Part of a small language model's weights: MLP 2368 GeGLU, biases.
MLP neurons of a small language model. Each row is named by its layer, matrix (gate and up: input weights) and neuron, and shows model dimensions 229-292. Each number is 200 + 40 x the weight over its row's rms, rounded and kept within 0 to 999. A neuron's up and down rows have the sign that makes its largest values positive.
A block is one neuron, or neurons of one layer that tend to fire together. After each block is what it responds to, as a language model described it from the Wikipedia text at the highest values.

L2.gate397,157,210,182,181,212,199,278,169,242,206,204,226,219,224,177,216,241,192,254,219,198,180,226,246,233,220,291,155,162,214,256,163,198,175,201,151,251,254,204,277,219,199,222,114,175,165,169,208,225,184,308,189,192,213,222,237,219,251,125,188,205,217,167,219
L2.up397,203,213,198,290,167,199,249,202,237,165,207,262,174,163,176,155,188,207,245,247,238,106,224,193,205,138,220,231,223,109,268,257,210,202,255,168,206,230,225,205,183,225,234,230,183,196,216,184,132,152,195,188,138,131,255,202,166,278,181,128,189,234,165,215
Description: Word-internal pieces like al, il, el inside names and words, especially the Arabic article Al before a hyphen (Chiltern, Khalil, Asharq Al-Awsat).

L8.gate305,121,136,145,217,162,261,238,207,255,120,179,175,212,250,183,227,211,252,166,175,222,196,143,226,196,181,186,246,169,216,152,240,205,215,279,273,177,258,195,286,140,150,249,218,161,249,138,234,215,189,180,114,202,238,194,202,216,197,213,194,128,220,176,174
L8.up305,168,205,177,187,232,198,214,230,258,124,189,200,232,229,174,280,179,259,223,247,179,126,237,160,200,206,220,295,170,219,181,254,220,186,200,145,212,234,141,178,197,185,175,240,185,235,188,206,155,226,197,228,146,282,236,163,251,187,252,178,103,218,136,192
L8.gate569,202,152,254,200,190,168,241,209,242,162,224,242,241,234,287,216,160,217,170,194,172,217,145,118,217,169,302,214,217,130,212,303,227,100,227,204,227,197,183,254,148,200,189,177,185,225,210,185,171,139,179,117,213,185,172,254,180,207,226,195,222,220,181,197
L8.up569,200,151,185,164,204,151,191,155,289,151,301,213,170,263,232,206,188,173,216,179,189,207,293,222,243,96,243,120,213,221,245,180,259,180,242,186,214,161,132,227,127,251,177,149,191,223,126,226,290,120,160,200,166,207,165,205,177,211,209,177,202,150,166,93
L8.gate1557,246,166,217,202,194,187,213,202,208,186,189,211,177,189,165,237,148,128,122,178,257,177,114,159,206,242,227,195,178,240,242,181,244,225,224,222,176,207,169,328,205,208,185,291,201,223,174,155,132,214,192,228,275,223,155,151,254,225,268,184,241,153,163,214
L8.up1557,175,228,112,232,223,152,220,176,209,179,179,205,231,235,185,196,240,190,197,211,131,146,267,231,177,235,153,184,202,172,222,207,191,240,223,213,120,236,126,223,184,142,254,200,175,189,198,270,185,217,212,99,114,318,286,248,241,235,148,181,179,236,151,119
L8.gate1887,157,207,170,221,222,123,198,175,226,252,175,218,204,235,211,238,215,226,247,135,220,171,274,248,193,228,170,201,178,149,225,118,210,235,221,236,200,189,219,230,237,219,188,122,158,142,239,237,174,182,179,216,194,184,121,224,219,166,112,123,292,186,171,247
L8.up1887,212,242,179,172,224,125,237,253,178,193,159,188,208,189,206,249,251,167,223,240,170,164,159,147,164,235,185,188,222,174,250,200,203,258,241,249,227,225,172,238,163,198,221,209,189,203,257,215,166,170,189,126,197,225,203,198,219,274,223,228,197,234,222,161
Description: First subword piece of a split word, mostly names starting with "Al" (Aleppo, Al-Awsat, Alpha), also Gal, Ver, Ser, el.

L6.gate141,127,206,186,212,129,235,197,217,226,137,147,106,226,194,213,269,148,169,165,240,152,174,172,278,111,241,279,228,234,230,237,205,210,205,188,211,244,277,195,252,129,222,119,163,133,294,213,143,225,186,234,175,240,176,188,223,141,194,119,243,234,214,166,173
L6.up141,161,173,147,166,192,161,268,141,205,286,162,248,174,199,208,151,187,196,146,180,196,227,175,234,227,213,213,178,145,202,209,215,189,128,219,220,133,256,232,238,176,164,249,139,147,205,128,164,257,154,248,169,192,231,199,245,176,199,126,240,174,169,120,152
L6.gate480,189,208,145,161,220,209,186,228,154,101,171,164,141,187,239,281,107,276,242,277,192,155,207,169,217,193,228,186,177,190,176,192,247,260,189,194,253,162,233,243,226,168,180,209,250,294,156,243,253,187,174,170,185,204,194,148,183,195,249,225,172,159,189,263
L6.up480,228,264,246,155,198,169,155,223,229,171,218,162,139,154,305,183,150,196,161,186,231,193,169,183,194,205,121,126,190,179,201,183,206,200,162,141,226,153,239,209,173,197,289,186,205,213,184,166,169,112,182,215,267,199,207,229,192,178,188,246,198,236,174,231
L6.gate589,236,144,201,180,140,110,261,253,204,128,210,146,206,171,221,174,163,256,209,184,201,191,187,196,223,241,182,186,220,228,241,181,221,216,238,185,174,230,236,141,152,128,210,251,196,222,210,219,178,196,166,193,184,227,253,229,231,194,117,212,157,172,192,214
L6.up589,160,198,232,212,207,138,174,213,204,206,211,213,225,232,184,252,243,148,267,154,156,208,181,151,176,163,303,179,258,169,229,159,243,163,207,173,255,241,136,201,203,237,134,173,190,276,158,220,232,222,213,175,208,171,271,193,212,234,229,136,212,241,214,114
L6.gate594,238,234,249,179,201,168,198,161,115,223,124,171,181,134,182,91,192,191,186,143,162,210,171,247,146,214,265,250,244,190,195,199,189,115,248,169,203,176,202,194,251,137,114,136,201,292,190,206,242,211,234,170,260,156,237,159,229,236,194,187,159,239,232,203
L6.up594,180,183,219,164,171,169,250,220,213,241,185,215,262,183,225,175,228,208,263,178,232,185,161,171,129,159,196,213,186,213,207,211,201,242,190,190,219,193,223,161,169,218,243,196,178,208,144,206,194,264,236,156,190,136,122,222,289,320,213,243,237,174,188,206
L6.gate604,227,190,174,228,175,202,200,196,235,144,268,118,198,230,222,213,219,181,235,256,222,266,142,193,182,225,163,183,188,179,193,177,211,207,294,213,239,285,244,174,229,216,226,185,165,129,181,164,209,199,264,202,223,130,255,196,147,205,208,288,153,198,167,228
L6.up604,184,185,201,197,198,181,216,193,233,165,170,254,263,280,221,192,233,204,235,248,218,255,203,249,122,306,216,196,147,184,258,225,186,241,194,177,251,249,228,209,257,243,161,252,178,218,231,245,197,174,177,161,242,227,183,183,232,263,318,176,138,158,153,182
L6.gate969,168,249,169,122,236,161,224,266,230,131,184,200,215,218,250,220,227,167,160,197,268,172,178,272,204,229,157,165,152,303,170,204,210,193,135,176,191,225,190,221,245,199,214,167,117,205,221,217,163,180,224,161,189,220,207,210,226,250,131,216,226,154,239,219
L6.up969,150,249,182,137,207,241,210,227,213,174,132,176,108,207,234,270,144,144,224,165,174,172,180,189,178,187,263,193,204,151,186,224,185,175,239,172,190,223,233,224,156,198,258,161,210,244,120,193,206,257,178,163,175,264,149,159,223,237,139,180,235,258,156,219
L6.gate1417,194,164,231,197,213,189,216,133,219,148,193,146,203,192,137,218,196,208,160,213,242,143,195,199,110,185,227,143,216,197,216,118,228,174,161,126,183,184,187,180,140,234,206,257,238,291,215,184,195,172,237,185,214,242,218,244,219,194,262,121,143,193,113,247
L6.up1417,184,189,203,173,222,256,247,198,213,123,229,243,283,195,167,236,332,181,157,176,189,201,278,203,196,217,195,259,205,179,274,221,235,285,234,195,165,246,256,228,244,169,158,243,141,167,337,214,206,174,150,215,201,156,253,188,128,162,263,250,221,192,181,180
L6.gate1605,195,272,155,149,120,222,148,203,127,167,247,177,207,168,219,170,197,181,114,159,194,172,184,200,202,234,196,257,242,189,200,252,153,215,228,234,254,218,151,199,207,316,181,165,228,254,146,238,192,136,209,236,196,211,187,228,264,126,114,252,214,185,170,249
L6.up1605,147,205,156,175,245,168,239,95,220,190,165,148,194,183,181,205,211,231,219,199,158,257,210,193,127,183,218,204,272,248,269,140,174,150,132,191,181,226,215,197,225,167,202,162,217,218,252,257,209,253,169,281,161,166,236,121,160,205,245,242,212,147,160,233
L6.gate1639,220,177,191,202,163,169,190,197,246,160,193,250,225,298,257,205,154,180,280,241,202,181,202,218,210,245,126,130,290,212,218,155,178,259,185,270,234,176,220,186,142,269,195,197,158,291,191,187,166,183,222,228,307,199,173,192,242,162,143,256,175,200,246,167
L6.up1639,261,225,207,208,189,266,239,175,194,173,144,190,181,163,130,99,203,181,226,299,174,179,239,196,176,173,166,221,191,224,204,205,175,159,205,251,178,140,190,216,238,214,171,133,267,178,195,259,243,236,290,148,273,154,205,87,219,233,209,193,205,123,162,198
L6.gate1645,204,134,210,175,268,159,127,158,233,237,166,164,176,189,223,156,212,180,205,220,188,211,216,285,115,196,257,181,199,129,215,191,192,207,231,159,242,246,229,211,200,188,190,219,187,102,164,258,249,248,221,196,195,128,180,178,172,258,193,186,226,191,210,237
L6.up1645,206,171,177,247,239,175,223,168,205,280,180,222,214,132,215,164,169,212,150,248,219,257,199,261,221,168,166,253,228,228,224,198,215,204,184,209,188,210,269,175,191,178,192,155,196,208,129,213,242,233,280,210,171,227,129,271,263,207,222,188,137,295,205,160
L6.gate1648,176,195,275,227,243,235,236,172,254,212,180,107,216,170,235,179,144,206,212,187,290,141,292,222,188,202,137,179,214,208,195,275,226,224,232,228,172,169,194,185,237,157,221,181,262,184,291,217,158,196,241,114,157,148,232,220,235,242,268,247,191,205,120,202
L6.up1648,180,141,129,238,158,211,196,250,258,194,158,236,173,233,259,164,233,143,211,168,174,130,220,185,180,225,262,170,86,176,163,210,168,256,229,227,188,172,214,206,104,254,169,168,221,170,192,169,289,183,184,189,211,191,192,162,234,208,232,121,260,119,165,221
L6.gate1732,230,175,215,182,166,204,256,149,256,207,210,202,189,258,234,220,170,199,135,214,87,178,179,189,206,170,222,246,178,167,255,128,305,290,122,217,162,203,214,266,209,219,209,179,208,241,301,163,179,203,257,179,192,248,198,204,207,195,176,235,67,169,149,279
L6.up1732,204,241,271,188,138,182,209,264,210,209,183,153,218,142,193,197,225,190,181,140,192,190,228,215,249,185,141,187,229,205,207,120,344,239,234,244,190,207,145,235,249,221,199,183,188,230,225,263,177,204,225,161,162,267,281,204,202,216,153,182,222,235,231,176
L6.gate1775,217,179,172,186,154,163,184,265,137,150,193,154,200,219,276,280,166,246,141,226,203,194,171,209,244,247,158,231,143,219,217,138,215,203,161,171,244,193,203,185,263,222,200,182,264,238,126,180,205,240,220,225,187,216,218,223,218,191,272,137,234,256,213,170
L6.up1775,219,247,180,155,206,231,180,176,199,96,239,264,188,206,218,163,210,259,173,201,156,162,189,205,215,164,107,274,124,238,270,230,274,243,195,279,199,113,209,245,225,163,260,155,188,247,227,202,111,163,193,161,242,209,256,211,174,202,197,163,241,247,184,190
L6.gate2013,241,172,200,172,287,258,140,198,194,211,210,200,242,137,191,187,155,171,186,197,185,147,173,191,175,216,182,172,126,209,214,117,219,213,190,150,178,180,216,227,207,143,240,187,218,246,160,185,156,238,229,165,189,148,284,197,224,186,177,150,194,276,207,194
L6.up2013,155,148,150,186,136,203,202,239,238,219,243,209,221,220,267,222,243,186,166,216,213,197,202,222,171,218,210,148,189,205,222,168,184,186,231,265,242,182,180,223,196,166,143,123,266,231,221,179,204,226,166,184,249,162,211,203,277,180,188,243,107,269,238,209
L6.gate2123,205,201,255,205,254,174,255,156,269,236,148,222,170,204,170,157,225,222,182,239,226,162,165,139,224,223,275,156,199,149,266,159,233,243,206,177,257,181,227,217,131,157,242,173,173,251,245,164,187,205,214,169,204,164,194,204,212,136,130,152,163,169,82,189
L6.up2123,220,165,242,205,206,110,259,178,149,218,161,208,183,212,262,209,179,226,239,193,172,118,154,288,262,181,225,183,209,183,194,225,215,125,174,129,241,166,176,194,161,195,226,256,154,204,195,210,253,225,202,198,137,202,228,219,194,204,201,262,146,181,178,147
L6.gate2258,209,141,213,124,138,235,183,185,190,202,181,210,233,137,211,241,164,208,230,284,191,143,200,140,290,221,231,194,154,132,181,234,183,252,244,286,155,234,156,181,240,191,176,232,188,171,187,285,210,206,223,218,165,120,217,145,214,132,188,227,208,238,211,212
L6.up2258,274,190,193,142,141,195,206,218,241,166,204,180,203,120,247,202,170,144,238,248,261,202,166,121,224,207,188,213,140,117,183,200,190,199,210,230,251,203,184,153,246,233,198,195,181,202,167,161,267,196,203,291,157,235,178,165,286,241,222,215,186,138,181,198
Description: Short first pieces of longer split words, mostly names or un- prefixes, such as Al in Albany, un in unnecessary, Bal in Balassa.

L2.gate855,256,217,160,209,237,141,237,284,264,231,169,185,182,162,188,223,219,203,200,175,226,214,260,172,209,104,196,235,170,253,166,177,209,215,190,162,218,277,186,225,229,255,193,223,206,213,199,198,219,228,217,144,133,165,200,186,161,189,188,231,185,143,226,234
L2.up855,155,228,238,218,306,268,296,105,217,231,218,137,220,224,161,205,240,229,213,250,224,153,186,203,184,218,241,211,248,251,155,97,222,202,121,221,177,204,223,243,148,234,200,160,229,203,223,164,161,212,226,137,144,188,201,243,141,193,197,217,240,147,255,196
Description: Apostrophes right after a noun, mostly possessive 's as in world's, women's, storm's, plus contractions like they're and joining marks like NCI/NIH or LOFTI-1.

L8.gate485,103,193,250,202,151,318,181,179,242,190,237,262,179,178,201,221,245,204,161,212,218,231,233,224,230,226,256,206,222,183,201,173,252,188,216,179,244,246,126,181,221,168,174,250,229,214,213,231,174,128,245,204,173,173,201,182,176,167,175,186,189,237,222,199
L8.up485,235,188,199,188,192,162,209,204,194,248,274,222,195,248,220,191,161,219,298,248,174,173,88,177,214,157,265,202,184,153,144,215,208,206,268,190,222,250,244,172,154,165,233,182,173,149,208,313,228,218,175,194,212,227,197,224,176,187,220,111,160,166,154,226
L8.gate828,196,166,161,255,233,262,173,211,192,266,196,227,282,248,195,188,103,214,234,188,170,140,190,200,179,205,164,161,215,235,300,135,233,249,196,238,210,303,194,207,193,193,147,208,232,197,138,222,203,174,272,185,199,172,158,193,144,133,244,202,168,197,233,177
L8.up828,183,227,211,179,95,209,263,221,183,212,248,224,187,182,196,212,117,182,246,178,232,191,225,230,101,126,128,179,188,242,262,201,270,127,211,194,185,221,208,233,156,177,150,139,163,281,220,230,166,181,137,196,235,230,259,186,177,208,221,223,287,163,178,231
L8.gate838,187,164,174,195,220,227,200,203,185,163,204,174,193,189,137,242,196,245,180,146,208,182,213,223,206,217,181,186,237,142,171,130,185,224,241,164,136,220,206,173,213,240,198,190,191,152,209,137,251,172,194,198,225,103,182,228,238,260,200,205,227,191,249,270
L8.up838,228,192,243,215,240,163,178,156,152,170,256,244,162,287,214,201,174,167,215,205,212,222,188,204,184,171,242,103,130,199,85,144,217,177,225,195,147,229,216,196,214,201,199,277,166,138,242,160,204,191,212,238,224,120,211,214,161,153,222,221,215,225,257,200
L8.gate942,105,184,156,240,188,272,175,284,231,259,249,187,180,176,133,210,219,288,226,146,180,211,206,239,185,240,276,164,236,162,177,201,192,170,206,195,230,244,301,170,193,159,207,206,245,223,170,211,178,188,209,218,154,185,151,154,169,242,254,130,239,210,189,289
L8.up942,202,188,138,154,252,212,171,221,94,247,105,60,220,205,215,153,174,152,199,176,212,245,171,217,190,161,188,250,171,281,229,150,238,201,204,205,205,267,202,203,210,193,214,95,265,171,198,182,175,157,228,207,238,212,251,159,236,172,215,153,206,114,246,214
Description: Apostrophes right after a noun or name that are followed by s, as in People's, club's, Women's, and contractions like it's, they're.

L6.gate134,219,215,184,210,247,204,135,175,142,210,240,169,178,246,199,246,213,208,227,227,219,163,261,250,288,246,231,214,134,189,251,154,214,227,212,219,199,198,130,183,142,212,161,183,206,200,165,158,206,202,191,193,197,200,200,136,228,109,192,275,211,203,173,201
L6.up134,187,147,202,210,277,259,206,230,186,155,146,230,168,262,210,212,207,286,210,222,205,240,232,240,147,196,209,201,172,195,110,197,272,149,275,200,227,216,131,156,191,177,201,168,188,214,233,178,185,116,196,280,190,235,231,184,198,206,188,190,223,181,172,199
L6.gate410,124,201,227,205,156,190,213,192,208,231,198,164,219,187,187,194,202,214,248,165,151,214,124,202,160,142,222,265,246,181,210,170,201,250,205,278,172,260,325,209,268,203,182,168,249,242,172,199,190,230,159,205,182,159,253,200,186,175,291,245,170,223,151,231
L6.up410,132,224,225,174,241,236,171,211,174,209,223,248,166,142,156,195,231,238,184,193,240,202,164,174,269,225,311,171,188,196,190,82,170,114,244,178,205,166,225,190,179,271,186,149,252,145,165,178,193,183,217,243,214,147,172,193,126,203,219,193,182,204,166,220
L6.gate452,219,248,171,177,155,218,206,257,155,211,226,206,131,169,205,180,208,169,250,253,183,173,125,203,171,215,197,123,157,226,248,166,255,109,198,263,225,129,121,188,252,176,128,189,212,175,188,189,229,162,137,172,316,124,121,176,234,219,208,184,240,163,209,259
L6.up452,238,189,178,261,168,205,232,187,128,267,226,208,227,221,194,257,190,105,197,217,186,219,258,124,260,208,119,208,180,236,181,164,232,204,230,155,206,189,246,225,234,188,173,219,198,296,193,180,203,283,231,143,202,247,230,216,187,260,258,141,205,158,215,150
L6.gate576,198,187,197,183,239,272,194,184,265,281,177,237,228,203,198,203,181,172,257,245,294,177,205,222,139,232,185,167,217,231,195,154,218,186,248,171,183,252,175,155,156,141,207,265,208,189,183,162,192,262,220,105,283,282,174,228,246,215,153,162,218,226,203,186
L6.up576,154,219,181,191,265,189,164,231,216,196,237,207,190,275,185,215,179,207,222,179,223,193,215,101,254,217,252,254,256,143,178,200,175,169,168,189,206,166,221,232,214,213,180,183,170,195,288,190,228,182,187,173,202,134,173,256,196,244,231,194,206,255,169,251
L6.gate715,224,201,239,186,192,236,213,210,189,203,140,110,181,262,212,215,200,262,199,234,183,190,268,224,231,248,212,183,224,159,171,194,156,213,214,220,201,247,167,144,139,208,193,136,244,192,154,218,227,184,215,192,157,115,204,247,175,189,206,214,159,168,186,207
L6.up715,138,232,201,211,215,139,159,201,144,181,212,175,190,179,254,129,137,140,234,176,191,226,231,247,231,228,193,258,140,173,214,204,209,147,174,185,218,249,175,130,132,300,210,184,178,246,251,168,176,194,183,173,178,186,221,233,192,246,199,251,191,124,212,201
L6.gate721,235,209,256,244,260,189,254,93,253,227,163,190,221,130,171,238,228,237,233,224,231,207,248,184,249,185,187,112,193,211,281,192,170,186,145,219,163,157,206,282,292,131,84,192,248,92,256,182,192,186,178,171,207,137,165,199,142,178,189,210,199,196,198,234
L6.up721,128,211,188,135,251,223,204,228,149,202,186,95,188,194,216,217,160,181,296,219,211,198,196,240,193,192,179,172,228,141,190,213,166,213,267,239,213,142,197,239,207,226,196,161,301,172,262,216,152,220,202,206,226,207,193,187,185,249,172,193,212,164,180,166
L6.gate893,144,178,208,204,139,157,219,193,240,202,189,166,158,191,106,180,157,185,240,218,207,277,224,167,179,196,210,242,257,161,215,205,157,195,203,192,176,227,209,174,194,206,247,179,178,195,208,145,170,187,226,229,174,312,253,165,207,242,248,247,146,174,187,182
L6.up893,174,175,218,229,189,118,187,194,217,231,202,207,172,211,180,161,179,239,197,196,275,236,220,204,221,198,192,195,156,105,263,192,131,206,204,183,161,245,172,108,222,198,217,272,181,249,217,162,214,280,201,223,180,308,190,233,303,199,202,178,211,131,193,181
L6.gate943,259,153,179,164,209,236,186,196,242,167,164,209,129,191,179,165,128,193,160,237,160,268,278,175,208,202,215,172,216,223,244,175,165,100,178,196,144,218,184,137,201,247,155,140,242,246,157,201,160,235,217,223,212,185,208,171,200,210,273,205,142,170,206,287
L6.up943,172,185,192,176,279,214,158,218,221,186,189,156,199,236,154,164,227,211,211,175,187,216,201,223,163,239,208,189,173,178,194,238,200,157,233,222,200,152,250,222,224,187,184,208,167,220,274,178,198,192,167,147,207,201,152,160,175,200,304,117,174,154,244,201
L6.gate1072,197,177,196,212,165,232,161,213,174,246,165,225,246,139,137,110,167,168,232,209,118,257,216,210,206,157,262,110,195,222,158,255,214,212,189,222,201,167,201,180,192,242,213,205,152,180,182,187,257,144,181,194,206,213,197,258,203,243,202,146,211,231,246,196
L6.up1072,217,159,190,203,287,267,129,216,225,168,165,209,253,157,229,206,168,206,134,272,232,208,131,171,189,163,268,182,210,197,220,179,182,166,276,160,233,193,186,107,247,228,113,230,221,182,219,255,202,232,200,165,181,163,234,269,250,187,255,154,190,223,160,161
L6.gate1305,167,135,182,144,211,224,201,164,226,230,168,185,254,158,149,198,142,222,132,224,154,180,266,301,153,195,169,254,211,210,187,183,199,193,206,192,155,241,202,275,161,196,245,230,206,149,191,226,204,165,202,177,180,168,238,179,103,151,169,145,241,223,212,232
L6.up1305,152,152,203,204,158,171,160,192,201,211,235,132,192,168,230,229,198,238,244,290,183,142,186,158,247,154,246,148,226,175,189,185,253,142,159,188,179,148,222,249,140,281,260,210,245,138,350,212,221,172,174,168,161,188,203,192,114,195,146,190,197,189,248,218
L6.gate1404,160,218,272,173,233,208,230,183,134,227,219,209,137,153,210,175,201,190,204,138,162,175,276,174,239,260,222,225,190,227,221,164,212,205,236,199,276,191,214,171,226,194,219,223,170,239,207,173,271,205,158,131,199,182,222,239,252,190,212,177,181,195,191,214
L6.up1404,168,138,224,167,176,214,207,199,196,196,212,209,217,251,193,159,275,215,218,206,133,234,211,207,199,142,171,232,211,225,169,165,170,194,244,257,109,252,181,141,241,203,160,169,219,237,272,219,142,246,193,168,174,180,267,116,119,198,228,212,254,199,159,201
L6.gate1626,96,239,197,220,274,259,204,183,230,261,228,239,143,211,197,283,226,178,265,222,246,279,182,273,204,169,112,189,190,226,125,181,155,247,247,157,160,198,208,145,170,234,138,190,196,228,228,113,224,194,264,165,201,211,285,178,250,187,206,186,183,167,200,215
L6.up1626,116,213,195,223,192,263,212,171,173,196,224,254,180,245,154,144,157,205,303,225,168,215,229,150,252,160,156,217,213,201,168,160,223,163,186,207,125,258,254,198,174,168,143,192,170,207,271,114,205,182,192,216,179,215,214,180,181,186,202,222,197,207,194,240
L6.gate1719,166,162,174,187,177,173,224,221,245,221,172,289,215,264,118,238,214,213,269,217,170,97,191,179,231,130,190,206,179,218,234,156,188,182,211,161,221,245,121,227,189,243,162,134,221,226,238,233,199,230,214,148,185,153,138,145,86,154,252,235,182,234,201,156
L6.up1719,212,218,178,187,213,174,203,170,192,177,171,182,194,256,155,198,163,239,177,169,167,198,214,216,220,226,108,240,279,218,211,195,174,190,156,101,235,175,193,202,163,156,251,200,173,232,184,224,177,148,209,243,182,159,176,194,128,179,199,214,152,234,169,199
L6.gate1822,211,236,238,123,127,134,196,152,153,164,237,203,228,250,170,285,205,171,229,206,298,215,211,146,213,263,256,163,187,164,219,212,244,218,278,258,213,198,233,202,209,224,216,248,160,236,161,129,190,180,244,192,246,190,196,221,221,237,191,200,226,193,229,212
L6.up1822,152,211,191,216,245,101,144,217,185,201,251,152,233,204,149,196,243,106,186,160,177,241,281,175,216,230,144,150,217,185,174,172,326,157,99,258,188,201,206,239,182,176,276,149,279,201,175,190,125,172,228,251,137,146,214,164,198,211,196,259,195,184,211,143
L6.gate1908,162,139,142,177,228,236,156,204,264,242,220,186,197,233,171,210,249,178,233,152,200,222,131,119,133,213,182,249,219,211,142,204,179,175,195,166,247,231,155,211,167,211,237,235,152,159,250,222,215,205,197,203,210,269,245,220,223,153,236,181,178,176,150,195
L6.up1908,133,179,189,207,205,183,194,241,209,240,194,265,234,142,191,187,185,176,244,221,136,188,207,143,202,205,197,200,153,257,197,148,229,245,209,289,232,229,168,168,207,198,287,149,182,199,266,188,179,173,192,183,264,168,205,111,132,207,256,190,212,276,230,171
L6.gate2158,159,170,219,175,194,142,227,217,161,258,284,198,222,141,176,210,209,209,189,249,167,167,150,190,189,196,222,211,168,168,208,214,195,144,225,238,191,192,111,266,226,230,223,190,243,249,166,160,200,144,258,253,252,230,204,191,194,223,286,179,228,205,210,205
L6.up2158,184,141,276,165,230,223,201,174,247,252,169,170,159,156,144,157,269,223,269,212,199,184,128,159,142,238,222,214,163,188,213,230,193,211,255,235,195,259,185,196,220,187,269,249,205,187,250,221,275,184,152,166,151,206,200,150,114,246,203,249,197,206,214,217
Description: Apostrophe tokens inside words, in contractions and possessives such as don't, wasn't, club's, and in names like d'Ostiani.